Weights of a small transformer language model: RMSNorm before each block.
MLP neurons of a small language model. Each row is named by its layer, matrix (gate and up: input weights; down: output weights) and neuron, and shows model dimensions 80-207. Each number is 200 + 30 x the weight over its row's rms, rounded and kept within 0 to 999. A neuron's up and down rows have the sign that makes its largest values positive.
After each neuron's rows, "fires before" lists the tokens most often just after its 100 highest values on Wikipedia text that the model never trained on.

L2.gate860,211,223,216,182,154,159,219,223,172,191,175,170,185,215,214,219,159,150,180,172,144,200,149,178,233,170,218,183,132,181,181,221,202,204,218,165,214,257,200,173,131,176,232,118,179,218,190,181,212,165,204,166,182,168,232,248,222,151,148,211,179,179,193,223,210,158,223,200,246,193,214,191,217,256,143,184,150,198,189,157,216,216,171,219,187,217,196,259,199,238,197,224,154,247,168,188,224,171,194,201,202,163,192,245,211,221,164,233,186,189,188,237,206,171,237,191,156,172,194,200,167,177,196,219,203,167,196,126
L2.up860,200,252,188,195,178,201,231,243,188,179,133,242,181,173,195,238,192,173,177,189,167,229,183,132,240,223,216,237,102,178,216,170,198,210,217,175,215,276,203,251,160,211,208,164,195,200,139,201,178,222,221,217,198,170,184,225,230,259,137,175,184,174,197,207,206,137,228,192,250,205,171,198,193,261,146,219,165,169,248,163,177,201,185,225,202,208,196,224,229,263,210,218,210,267,179,211,203,224,172,177,205,190,184,210,201,219,198,242,177,207,241,247,192,191,231,180,163,190,178,189,230,203,173,188,229,225,175,218
L2.down860,191,238,191,176,189,190,209,204,206,190,205,227,131,194,200,196,175,169,160,215,220,238,217,207,174,193,218,221,185,181,220,192,147,206,178,189,168,152,193,211,162,243,177,188,174,187,158,213,152,158,230,230,158,174,198,226,245,167,171,186,175,154,199,215,190,161,188,168,218,187,204,224,195,210,208,208,174,199,258,212,237,225,232,224,238,226,232,197,243,229,168,197,183,188,170,235,148,208,215,187,144,196,216,233,192,255,237,213,181,137,245,222,199,168,221,223,169,162,193,206,311,196,261,193,234,246,202,242
fires before: "\n", "-", " "

L4.gate645,180,253,209,186,186,206,211,194,198,180,268,201,167,241,179,187,221,211,144,253,182,196,150,191,177,222,250,136,187,154,209,110,172,220,195,197,224,277,195,166,168,176,225,275,191,213,221,203,194,181,228,141,206,166,186,232,262,216,199,254,199,194,224,172,236,222,181,205,203,215,169,183,225,210,204,193,192,211,232,169,219,277,241,187,178,209,185,222,165,160,164,155,182,165,234,255,206,153,244,173,184,221,279,224,184,219,242,181,207,185,169,203,207,179,198,245,195,213,240,171,237,209,188,252,220,160,251,258
L4.up645,174,184,241,198,201,194,216,135,224,178,261,198,246,217,146,223,153,126,183,176,173,249,205,219,200,209,248,177,159,179,163,218,223,204,190,200,197,218,202,185,145,160,144,222,205,213,199,175,206,208,205,150,216,245,263,195,238,241,176,185,258,251,211,143,226,242,206,194,172,189,210,193,214,229,163,255,237,210,218,174,204,190,131,202,182,184,184,174,214,239,165,199,210,157,182,195,227,213,143,209,169,194,223,182,188,184,261,231,184,211,197,159,229,181,194,218,231,147,194,219,215,180,236,213,192,170,202,195
L4.down645,209,185,180,219,211,153,232,187,241,218,173,184,225,228,167,182,248,220,139,173,221,113,220,199,224,185,185,203,209,196,211,207,241,219,174,227,219,241,163,225,211,168,191,180,194,236,214,166,208,249,212,171,233,182,204,193,170,242,178,213,243,137,214,230,227,204,191,229,193,229,262,157,188,184,141,157,195,194,247,202,201,229,175,176,167,215,205,199,149,194,217,210,203,251,207,212,213,170,190,158,166,216,204,260,197,264,169,174,240,216,213,217,190,242,201,193,184,205,156,145,194,180,192,210,144,211,249,215
fires before: " the", " a", " ", " his", "1", " this"

L2.gate840,189,212,202,216,184,236,241,211,195,227,256,181,206,193,208,219,227,207,174,191,173,240,214,229,204,188,261,164,160,243,235,199,185,214,178,235,211,143,245,224,160,167,161,213,169,153,238,221,164,166,177,258,183,166,211,180,201,176,218,225,155,206,211,221,152,219,223,196,244,202,247,162,190,181,174,159,222,220,208,198,176,178,174,227,223,233,214,200,166,215,166,262,211,186,200,201,187,213,228,175,144,231,239,168,266,283,193,244,181,133,152,228,156,214,196,227,216,189,198,188,231,231,207,172,204,218,237,177
L2.up840,160,233,203,128,208,218,176,130,239,182,261,160,184,233,210,230,206,218,141,192,173,199,141,226,206,195,197,218,200,139,159,235,205,219,232,217,198,222,212,187,235,210,263,232,168,173,215,154,222,195,235,190,164,169,215,195,186,221,188,196,222,200,212,213,190,212,214,170,252,201,201,256,171,232,177,182,202,251,222,251,213,219,213,172,223,197,219,213,198,196,232,195,215,211,201,266,213,192,210,166,241,204,180,226,196,185,216,166,201,219,174,238,240,202,226,197,213,236,200,166,170,164,225,193,232,165,192,176
L2.down840,200,189,230,240,167,160,231,197,206,117,163,181,199,180,180,198,223,217,195,184,188,174,176,207,237,213,212,250,220,190,154,182,205,160,201,221,232,171,205,159,194,233,237,206,228,207,210,281,191,244,310,185,132,150,169,198,163,199,229,218,192,192,196,186,213,239,214,212,185,199,258,249,218,252,195,242,248,197,159,186,170,196,181,221,196,205,178,237,169,236,230,180,238,176,150,168,218,208,202,182,196,194,206,198,207,206,144,219,158,151,218,189,213,216,157,164,247,181,254,209,223,166,221,215,239,173,158,244
fires before: "==", "===", "In", "The"

L2.gate521,209,218,201,189,164,181,224,236,178,147,173,173,168,179,198,172,221,222,215,117,253,152,199,211,167,264,186,230,175,152,217,174,124,210,200,164,210,206,156,221,212,186,193,193,173,238,209,209,200,186,184,245,196,223,175,232,255,190,159,218,235,215,238,192,196,197,193,190,202,189,250,220,162,206,218,225,191,185,194,234,217,197,154,200,215,199,204,218,212,234,177,181,215,95,231,210,176,235,198,189,225,114,194,191,182,211,170,131,212,222,208,241,185,215,171,210,185,156,220,175,200,163,212,237,215,180,190,185
L2.up521,170,224,197,163,229,197,198,172,193,210,171,192,240,211,213,179,168,243,163,190,178,189,194,229,182,230,197,190,204,188,185,157,223,225,189,193,238,168,167,173,232,160,238,161,249,205,178,242,186,187,223,183,205,153,189,168,177,186,225,182,205,210,152,128,211,172,238,167,188,198,183,219,197,218,243,145,230,197,189,190,210,215,206,277,232,193,219,182,253,208,243,252,229,223,181,269,227,200,217,169,194,190,201,193,175,228,237,188,198,124,227,213,198,132,190,243,192,225,169,152,223,217,234,243,150,200,161,164
L2.down521,184,239,251,186,209,204,230,213,233,239,192,212,180,173,195,226,178,189,222,208,123,178,240,234,186,217,159,162,168,156,166,217,220,172,190,216,154,199,162,180,181,171,162,226,200,197,166,205,172,219,166,143,183,166,191,169,186,225,222,204,132,128,155,213,219,203,170,154,216,212,196,179,262,183,212,191,181,155,182,204,197,200,203,246,210,173,214,172,231,182,236,248,188,237,218,233,172,212,219,186,227,262,232,251,270,238,247,201,167,166,205,218,222,232,189,154,195,196,192,213,211,205,166,145,219,248,222,203
fires before: "9", "7", "8", "1", "0"

L2.gate35,175,188,208,194,231,158,210,201,224,206,180,162,237,189,229,249,222,179,121,169,136,210,214,168,249,194,220,241,110,233,245,172,183,196,225,147,156,218,209,212,171,203,227,149,201,212,177,221,169,174,231,178,201,197,215,244,176,222,191,178,189,169,122,250,205,166,224,180,221,196,182,204,224,271,212,235,113,223,240,184,201,209,233,162,186,196,262,208,211,176,192,199,212,229,195,202,232,205,203,163,173,148,225,238,210,230,194,233,209,149,237,219,237,227,205,125,181,158,181,208,197,186,174,248,176,215,211,197
L2.up35,151,217,207,219,180,212,224,228,221,221,185,195,140,215,271,240,220,210,174,201,168,211,201,198,244,202,211,192,125,197,243,172,159,209,207,152,199,254,156,207,151,234,186,172,195,220,185,181,205,158,178,222,200,176,199,247,221,231,167,204,177,213,193,215,217,145,209,138,202,187,170,204,207,256,237,232,168,198,221,236,207,216,249,188,213,188,197,227,249,227,209,221,213,205,147,226,177,188,196,192,198,202,223,220,205,244,187,226,221,190,216,256,244,216,202,162,167,211,214,195,251,195,238,239,198,179,175,193
L2.down35,151,237,206,183,172,227,190,226,163,242,171,183,188,164,206,209,211,201,195,213,226,210,202,220,233,172,207,199,196,144,208,210,149,216,208,186,241,200,167,146,137,226,184,185,161,189,172,232,226,153,187,185,133,200,215,207,221,194,191,186,182,206,254,218,226,176,208,157,211,265,176,193,178,206,190,230,208,222,218,222,237,175,228,228,217,215,204,216,202,230,213,211,227,207,153,205,148,217,200,159,206,175,188,186,199,215,184,232,208,216,199,233,183,205,215,219,163,220,222,214,277,179,220,205,220,152,173,169
fires before: "\n", "-"

L4.gate158,181,198,193,235,206,201,182,162,193,208,191,134,219,222,211,165,144,256,158,229,247,203,161,227,234,210,226,240,204,225,272,227,210,205,173,205,117,228,214,201,169,176,225,128,190,208,187,118,227,159,166,223,177,227,240,208,175,171,190,170,196,194,222,202,252,186,201,211,182,209,237,191,259,198,178,200,258,193,179,190,215,222,242,198,184,183,202,235,160,188,221,218,201,241,241,209,180,206,233,181,204,241,230,196,197,262,246,151,181,219,241,217,205,183,207,218,193,141,212,196,173,255,202,239,210,181,271,191
L4.up158,162,195,245,186,269,199,237,186,228,196,230,179,182,213,188,202,179,211,283,191,185,194,218,161,242,188,180,218,175,262,147,219,155,246,204,218,225,200,178,168,177,238,231,234,226,226,176,184,218,170,220,238,197,247,194,175,208,206,191,200,181,182,163,185,264,209,180,164,218,196,155,219,199,200,215,208,201,195,226,208,204,189,167,136,182,164,189,210,185,171,189,203,195,219,221,206,166,192,199,199,244,207,227,186,221,204,184,166,233,190,187,192,195,218,193,232,165,139,274,187,239,242,245,166,237,180,157,187
L4.down158,208,181,188,214,186,171,246,200,162,247,237,151,194,229,227,215,182,210,162,168,222,217,209,195,252,175,178,182,201,251,189,236,218,224,215,190,192,224,196,147,205,170,251,213,221,184,244,162,266,262,226,187,187,204,283,224,252,180,190,257,166,169,186,149,239,159,232,171,220,213,202,216,197,144,206,231,221,214,239,196,189,208,225,161,205,174,205,167,209,205,171,169,212,227,155,191,199,169,165,208,214,229,228,202,180,203,163,207,138,200,208,178,152,172,200,145,210,227,268,180,211,205,173,183,221,166,187,251
fires before: " ", "1", "2", "3"

L2.gate719,251,186,186,186,213,235,179,197,127,212,241,194,212,165,206,209,230,253,222,235,187,183,183,248,194,166,220,180,216,183,215,173,222,208,224,151,184,204,198,196,192,163,214,213,167,246,182,182,176,167,250,180,220,254,167,203,186,191,174,205,146,240,187,152,185,209,235,174,200,197,214,208,201,201,205,181,165,219,174,189,200,224,177,231,239,173,159,182,232,193,161,173,233,208,204,203,152,185,240,250,168,216,195,160,204,251,278,204,163,206,227,167,169,219,164,195,182,202,194,225,211,227,197,149,204,189,228,214
L2.up719,191,189,212,191,212,175,226,223,229,222,208,257,234,188,190,213,187,189,192,234,256,226,197,218,212,153,128,217,220,195,229,240,223,225,204,190,269,198,207,153,208,186,183,238,183,202,186,180,187,166,186,148,186,132,250,204,215,151,182,196,205,245,150,254,258,208,207,161,181,155,220,120,227,235,213,232,181,192,194,164,218,174,231,240,197,247,187,176,236,199,185,174,190,146,169,145,209,149,192,210,188,191,146,213,185,163,204,243,222,157,171,225,223,197,211,223,159,196,202,200,241,188,196,229,233,233,201,219
L2.down719,222,200,201,206,246,177,176,218,138,226,239,186,194,186,203,208,190,245,209,197,240,192,220,171,143,197,156,150,162,246,135,189,150,183,158,254,211,185,182,159,246,195,169,170,179,242,202,148,185,167,213,239,183,190,140,162,205,193,214,206,161,202,206,229,198,246,170,192,187,243,202,190,172,183,208,162,217,243,192,275,218,244,237,201,212,218,207,165,258,196,228,203,181,172,250,178,157,210,169,238,148,206,166,193,251,244,142,210,187,194,206,186,167,236,194,191,170,218,207,188,206,221,219,179,151,218,227,175
fires before: "1", "9", "2", " ", "8"

L4.gate635,175,233,230,161,181,198,213,213,175,152,172,177,192,211,209,244,186,152,147,237,138,209,182,267,278,208,207,226,139,201,178,200,198,243,221,175,177,262,217,221,165,255,240,127,217,228,122,193,193,144,188,200,164,167,253,245,156,216,182,172,173,170,148,204,196,164,206,219,213,214,163,187,176,230,173,205,188,220,223,181,166,171,216,226,166,193,176,227,193,208,186,226,221,205,190,166,208,227,164,187,209,156,229,217,203,244,153,258,208,172,205,233,192,226,201,157,222,178,186,159,223,205,192,184,227,226,204,185
L4.up635,161,236,236,153,189,187,251,202,207,186,170,186,150,214,218,247,176,148,199,198,133,196,194,233,260,195,191,234,119,207,177,218,212,231,215,180,203,250,184,227,142,260,254,159,194,232,123,194,202,167,204,220,175,175,232,258,165,184,178,172,174,187,211,191,181,144,201,209,217,208,142,207,191,236,191,216,171,223,219,200,206,196,214,206,141,216,187,241,220,238,198,216,214,244,163,185,208,234,153,169,185,172,215,191,216,243,143,244,182,219,197,258,212,215,242,148,200,176,175,175,228,154,208,194,237,224,163,172
L4.down635,158,220,203,160,193,239,189,207,193,246,199,194,184,204,206,225,184,217,186,195,208,216,202,206,225,187,186,185,189,182,210,218,155,189,231,195,181,188,182,208,177,214,201,209,177,210,155,185,208,151,183,249,101,215,216,260,198,176,177,198,200,225,223,186,208,201,213,182,227,209,206,183,208,233,207,213,177,190,218,212,243,175,205,196,219,216,209,219,209,215,229,187,232,218,174,207,158,211,234,166,175,212,193,221,214,252,214,224,195,185,210,216,198,194,210,156,167,188,197,181,271,163,222,197,213,198,182,216
fires before: "\n", "-"

L2.gate834,214,199,170,205,213,216,168,196,167,199,106,199,230,177,201,178,180,139,121,241,145,209,190,197,224,228,213,190,157,229,188,221,172,230,190,228,179,222,244,183,131,240,209,83,213,206,190,191,257,188,214,190,232,211,232,209,274,215,178,157,187,168,164,243,216,158,186,212,212,149,142,226,201,279,166,179,166,227,260,212,150,206,220,237,182,190,248,197,229,208,204,230,190,219,136,188,185,264,215,181,162,136,179,220,204,141,189,232,199,165,237,220,166,204,191,171,177,173,212,217,176,204,188,185,176,231,235,192
L2.up834,187,206,158,183,195,208,202,168,153,238,155,203,174,212,198,240,148,125,146,181,181,247,179,172,234,245,186,179,164,200,227,188,164,209,220,167,158,221,97,192,160,236,232,171,165,240,171,211,241,177,203,207,185,210,194,232,222,169,187,184,185,223,198,229,223,174,157,185,191,138,185,211,168,231,176,229,197,203,188,218,179,251,187,225,178,198,192,235,292,218,243,185,194,248,189,181,160,228,218,167,150,161,156,178,201,207,199,240,188,192,248,232,211,212,173,177,200,162,200,158,190,173,182,223,210,212,202,225
L2.down834,164,221,195,171,231,178,168,193,181,249,160,195,210,253,195,258,186,192,184,210,182,221,220,168,213,227,236,176,181,152,233,179,136,220,219,172,215,212,143,184,180,206,239,213,170,213,170,190,222,146,198,202,151,214,197,225,187,190,231,186,236,180,251,144,214,189,147,142,180,186,226,173,227,190,185,218,204,268,174,217,174,217,218,185,216,243,147,219,236,190,262,167,218,230,193,197,174,181,240,183,213,177,152,147,163,218,191,198,182,217,219,173,211,202,159,198,200,189,207,170,208,192,220,227,230,173,156,255
fires before: "\n", "-"

L4.gate651,155,235,178,210,185,222,195,219,192,202,214,203,219,183,218,207,192,162,251,153,238,174,165,214,228,196,212,274,212,214,160,168,155,264,189,165,162,255,180,215,234,202,168,257,190,169,221,156,220,204,187,185,188,270,218,196,171,158,205,210,223,194,140,228,260,171,204,129,191,260,177,168,207,202,186,175,176,223,188,173,201,201,160,220,167,181,221,190,177,185,206,205,211,184,225,181,188,187,235,173,205,199,229,250,174,168,211,201,221,157,258,178,192,200,218,225,186,252,231,223,183,198,275,125,252,265,226,208
L4.up651,221,198,196,193,207,270,231,222,192,202,194,189,191,245,186,187,163,174,236,225,188,198,177,137,204,194,179,223,188,201,198,168,186,209,216,167,171,241,195,186,237,166,199,210,156,240,223,197,221,114,230,167,186,198,214,232,225,138,172,216,190,216,190,169,194,148,226,181,180,203,195,254,167,185,258,190,237,221,205,164,148,220,195,184,197,208,211,212,214,197,294,179,197,180,226,223,270,222,264,237,179,212,156,152,151,194,237,220,182,190,156,206,193,168,162,242,190,284,185,286,201,223,248,213,193,210,155,208
L4.down651,176,252,181,194,174,212,223,218,219,209,235,248,219,206,189,181,285,190,238,193,310,206,197,214,226,200,175,204,252,188,184,150,174,210,189,188,193,217,224,255,183,182,130,220,189,188,246,199,199,196,195,173,239,246,204,183,199,185,239,230,213,186,177,222,224,213,183,218,191,217,169,209,241,152,200,195,239,220,157,185,261,231,229,254,192,201,209,175,209,187,227,247,138,134,222,182,192,147,164,226,195,215,188,217,209,111,235,223,237,215,170,182,198,225,187,231,252,208,210,195,232,180,178,212,151,217,178,190
fires before: "9", "8", "7", "6"

L2.gate115,220,207,215,211,196,148,226,215,181,211,178,241,255,258,228,145,244,207,184,203,182,267,217,174,239,219,172,234,217,206,169,206,217,203,247,172,204,199,191,192,195,208,186,203,217,231,223,159,246,181,209,220,208,164,282,189,175,207,186,218,229,205,225,250,211,169,229,204,225,171,228,211,145,175,153,225,216,205,182,192,188,201,211,239,183,233,220,207,154,194,229,213,207,167,231,190,147,157,177,206,259,193,211,214,200,223,241,194,183,189,226,208,215,185,219,189,238,229,180,180,200,199,238,185,150,203,252,171
L2.up115,186,223,196,209,237,236,182,174,209,216,187,213,194,156,204,208,190,182,210,187,127,140,204,246,247,224,200,224,207,196,184,163,220,163,215,191,152,237,213,206,127,218,222,257,198,229,212,186,219,174,204,188,194,235,200,192,217,233,187,172,226,155,175,188,189,232,198,193,164,201,200,199,185,175,211,207,222,209,238,183,197,177,210,229,258,250,124,213,217,181,193,197,180,151,213,197,178,235,180,210,247,196,178,214,185,208,213,185,189,204,173,191,246,176,207,202,220,177,148,210,208,146,198,207,187,138,232,207
L2.down115,205,215,210,248,196,235,247,194,192,217,240,230,286,199,197,165,195,218,221,263,175,210,206,200,172,166,194,248,212,193,137,230,191,193,225,193,230,154,195,185,196,198,170,210,212,162,204,167,211,155,208,197,235,168,252,285,200,228,241,178,236,238,195,186,200,176,224,204,237,198,186,194,184,158,185,257,212,201,232,229,158,236,173,175,192,182,265,178,190,236,237,159,207,182,218,211,230,103,189,237,250,215,241,186,234,211,184,214,215,212,210,153,193,208,234,238,182,233,243,190,202,196,190,201,162,176,210,239
fires before: " ", "0", "5", "4", "\n", "1"

L4.gate836,245,191,191,179,192,272,202,211,189,185,258,232,206,223,175,226,247,185,126,190,268,172,223,206,213,203,258,197,129,234,271,216,188,177,205,191,192,221,213,160,145,202,216,262,189,193,186,207,157,157,174,197,172,171,251,208,220,244,164,163,208,209,166,217,168,189,215,207,180,225,159,199,202,188,193,225,159,206,211,171,239,219,224,184,173,195,229,185,196,163,248,192,203,179,188,243,196,135,217,178,156,194,182,226,184,238,179,210,178,193,168,189,250,221,201,278,168,219,192,101,223,217,215,158,245,240,191,164
L4.up836,151,213,220,183,174,185,194,193,210,164,147,225,195,221,152,146,179,127,127,160,186,178,199,229,249,205,226,185,187,210,251,210,187,189,182,189,192,236,185,172,164,175,155,222,161,241,216,176,244,185,153,258,154,193,225,180,207,191,216,152,237,218,128,185,154,181,150,196,165,233,205,185,184,132,196,134,205,193,153,145,211,202,210,177,189,182,267,195,176,199,193,206,227,186,211,211,194,255,207,208,210,172,147,192,247,211,205,187,199,209,149,222,259,188,200,182,177,228,203,254,170,192,183,218,208,157,207,199
L4.down836,230,193,164,221,168,230,235,210,215,184,242,239,182,248,207,209,174,210,128,238,275,224,207,248,233,175,223,232,236,185,214,208,187,140,227,191,179,230,174,200,251,193,224,202,205,229,207,196,165,189,186,199,149,218,227,210,190,274,245,191,164,218,206,194,207,250,178,171,233,185,172,220,219,246,200,261,191,205,207,209,200,171,223,202,185,200,195,199,204,193,285,215,146,134,218,188,222,214,232,265,254,216,222,213,179,245,220,171,214,244,201,166,186,198,210,273,212,218,205,167,192,258,137,195,222,225,218,214
fires before: "0", "9", "1", "7", "8", "4"

L4.gate451,176,252,159,204,187,230,225,238,185,190,183,231,210,222,232,219,203,184,168,217,168,202,180,186,143,180,190,225,163,171,187,235,219,166,200,200,219,181,192,197,192,214,203,140,241,216,228,219,199,132,232,280,209,179,195,209,158,218,222,170,151,198,178,231,205,206,219,272,204,228,246,249,195,225,206,213,130,230,199,150,184,157,216,227,182,204,162,222,198,184,175,225,223,202,187,186,163,179,206,214,176,256,178,246,167,248,165,254,216,197,194,158,266,180,171,214,122,261,220,195,145,181,249,215,164,219,154,248
L4.up451,115,221,188,235,221,153,187,213,241,199,239,252,209,182,198,229,195,152,203,249,198,195,173,235,187,121,170,211,219,262,167,200,165,218,190,169,254,158,162,188,177,219,248,227,236,213,184,212,200,126,263,222,256,153,258,210,243,215,223,127,205,236,214,157,229,230,181,233,174,195,213,186,257,139,194,156,193,236,164,202,185,195,206,201,221,218,169,187,193,279,218,175,233,216,200,215,139,194,190,210,216,261,203,193,167,187,161,251,162,194,203,174,211,151,187,208,201,212,250,176,224,224,220,178,253,190,167,195
L4.down451,177,205,115,205,218,163,161,237,228,188,196,168,221,205,216,193,163,221,183,185,178,214,213,261,201,205,151,223,189,231,211,167,265,239,264,196,243,174,183,159,184,209,202,224,187,165,178,145,202,183,246,201,178,135,190,259,195,184,165,193,218,201,177,226,205,260,142,276,210,226,212,223,232,203,180,191,211,204,193,144,181,163,195,193,179,265,226,217,210,210,197,188,229,212,197,232,225,184,219,201,205,208,171,216,224,207,186,219,178,187,223,169,189,145,197,186,187,244,225,213,175,201,180,161,198,194,184,211
fires before: " the", " which", " ", " these", " its", " them"

L4.gate403,189,203,222,218,221,194,214,213,232,208,224,172,220,211,278,273,198,213,202,229,178,278,158,200,194,209,230,167,165,189,256,165,178,170,233,179,183,163,242,237,186,241,196,233,170,193,155,192,160,198,269,239,181,217,200,202,228,169,200,211,184,243,194,195,169,184,237,200,215,213,209,261,183,225,228,226,151,198,220,163,195,219,197,236,158,152,196,181,238,170,162,202,202,177,203,202,184,189,225,195,238,232,224,172,209,225,167,196,218,199,202,185,231,181,226,252,211,241,180,205,242,253,150,219,224,135,201,191
L4.up403,180,200,193,249,191,199,155,190,176,206,192,173,162,228,219,159,121,140,221,223,225,164,143,214,174,149,226,219,151,156,236,179,217,234,200,239,193,203,185,137,240,188,166,230,175,222,183,191,175,160,158,176,225,185,192,195,188,242,140,206,218,158,197,204,226,159,212,175,147,220,208,188,191,181,186,160,255,210,176,181,216,183,207,212,185,236,195,162,215,214,238,197,183,252,217,208,206,229,212,151,194,214,213,191,203,178,220,174,179,235,216,236,186,217,225,211,216,197,170,205,199,147,210,186,208,258,201,170
L4.down403,168,191,258,236,176,182,200,215,190,191,196,216,191,293,188,157,195,213,163,195,202,209,217,225,182,163,271,224,157,159,200,164,184,246,231,234,183,212,259,211,185,173,197,246,184,186,193,191,198,204,133,177,191,213,200,185,227,224,185,178,233,171,193,220,246,176,202,136,177,186,228,185,242,159,155,166,207,173,215,167,197,175,201,149,200,215,178,166,191,186,188,172,226,220,218,220,231,205,184,190,180,200,228,136,220,229,191,234,171,215,247,178,245,175,255,211,192,106,166,216,185,200,233,210,128,170,209,141
fires before: " ", " the"

L4.gate1021,246,246,139,281,235,225,209,197,191,153,180,176,206,203,196,183,195,178,168,192,201,214,187,214,259,201,208,238,160,202,217,222,204,185,185,190,182,186,253,207,190,192,188,188,175,178,196,167,166,185,215,205,217,240,157,229,214,214,195,215,230,194,167,209,146,199,189,210,147,227,263,179,171,202,177,223,198,243,267,201,207,187,260,247,220,227,201,180,219,166,190,201,216,139,185,219,197,224,202,207,206,174,209,205,202,225,186,190,182,155,254,203,208,171,197,260,155,150,172,197,190,224,245,251,177,175,221,210
L4.up1021,236,237,172,277,164,174,196,244,179,167,202,216,216,174,175,247,226,160,173,255,153,199,213,200,171,183,215,264,219,254,183,225,200,202,193,188,203,183,229,200,217,226,198,216,202,197,245,163,209,182,180,212,176,180,198,190,207,218,184,149,232,239,186,193,196,236,237,210,151,231,190,217,176,178,198,172,245,158,185,180,251,167,186,206,203,166,245,263,188,227,204,186,246,164,202,232,227,248,141,188,139,222,259,217,185,174,246,213,175,205,214,227,197,177,171,226,190,212,158,216,232,215,221,186,196,218,229,264
L4.down1021,198,194,230,195,164,209,156,175,191,178,164,176,206,302,193,219,224,260,211,181,225,192,235,247,225,216,220,180,139,214,228,172,288,214,176,201,250,210,188,188,188,229,195,176,193,256,188,218,162,191,204,261,232,235,250,178,192,177,177,182,208,256,191,217,186,173,252,221,238,213,182,228,223,202,176,157,197,180,180,184,211,216,212,184,207,259,214,170,191,171,151,146,220,178,251,168,181,161,202,198,180,189,200,238,238,206,249,182,238,223,240,196,157,175,231,191,219,212,219,194,218,204,214,210,206,155,243,199
fires before: " ", " the", " a", " December", " March"

L4.gate692,242,123,242,186,216,187,216,240,268,199,217,271,212,196,244,217,208,179,191,245,194,226,171,157,218,149,172,204,228,162,188,169,147,169,211,247,195,198,175,251,238,186,191,197,208,229,208,204,249,209,205,204,212,204,281,168,199,192,243,215,166,161,176,191,234,219,212,227,204,191,273,221,166,214,200,180,202,258,165,186,193,192,197,212,157,187,204,139,219,247,249,169,207,195,184,153,208,200,172,191,220,234,136,171,160,203,224,177,181,198,229,181,228,185,224,195,158,221,188,161,212,157,199,198,262,198,210,186
L4.up692,198,163,180,257,166,200,245,220,188,142,204,171,199,200,146,187,192,191,249,243,173,114,202,129,153,185,92,195,224,240,185,197,218,174,248,182,216,256,210,179,219,153,201,166,165,161,192,171,194,143,222,194,224,159,199,182,229,253,145,193,194,163,203,252,198,231,224,216,119,227,191,182,167,211,200,198,181,242,163,196,190,190,199,220,198,249,201,222,223,251,175,170,201,216,237,198,219,137,218,200,195,175,193,190,253,218,176,197,199,206,211,215,240,215,127,264,198,245,197,250,205,234,250,189,224,199,180,231
L4.down692,211,194,210,277,196,188,247,202,189,182,225,244,217,176,201,167,175,202,130,250,172,219,245,228,172,183,206,168,202,218,216,212,247,229,202,223,208,171,165,158,230,199,220,231,187,175,238,229,222,174,195,270,189,207,205,154,196,228,193,168,236,183,157,224,218,200,180,191,201,224,202,168,190,226,214,223,199,154,170,193,130,200,174,214,220,202,153,213,218,205,226,190,159,235,209,225,234,160,142,211,189,229,184,197,198,212,207,149,201,166,182,145,201,253,186,228,169,198,196,171,220,244,190,221,221,165,145,182
fires before: "0", "5", "3", "1", "4", " The"

L4.gate704,188,245,157,193,259,137,205,216,158,240,226,193,155,230,221,208,179,170,169,243,230,237,225,221,201,223,183,199,218,218,147,180,162,174,207,224,126,199,243,228,205,194,228,219,136,184,253,197,243,193,209,194,198,182,180,132,175,186,152,212,196,180,207,237,169,166,241,164,173,267,224,227,216,196,210,222,199,226,210,166,201,205,248,175,214,189,210,256,157,184,206,286,177,228,133,216,209,255,183,220,203,227,170,179,222,257,193,224,177,185,192,204,155,180,251,189,191,170,228,228,224,202,164,188,214,215,235,194
L4.up704,196,196,260,205,213,128,245,219,207,176,230,168,195,272,208,180,214,227,208,217,261,183,206,221,215,161,129,227,212,144,201,149,189,192,167,205,201,213,209,216,178,267,211,220,174,175,162,192,272,199,207,179,163,175,227,189,193,178,210,173,213,174,201,202,194,193,266,201,138,182,214,215,238,208,201,269,238,228,180,204,247,206,170,186,160,177,226,221,197,162,240,250,219,162,199,210,206,186,181,201,199,182,239,193,233,223,198,230,215,222,203,235,220,204,200,200,195,192,223,193,191,227,232,215,176,195,167,189
L4.down704,185,200,202,179,158,197,188,162,258,223,203,198,144,201,207,203,218,239,223,202,193,168,145,104,223,250,190,233,235,206,227,218,191,198,230,194,241,171,188,208,212,195,174,216,236,162,195,179,174,222,266,194,101,186,161,185,175,204,236,258,215,229,201,214,213,240,196,235,188,163,256,119,203,181,219,189,213,149,212,226,212,246,170,188,212,180,212,179,229,202,182,198,158,228,204,172,247,199,223,151,171,211,232,215,167,203,201,173,237,208,194,138,214,208,202,220,180,208,245,202,222,187,135,216,222,208,141,151
fires before: "==", "The", "In", "S", "American", "H"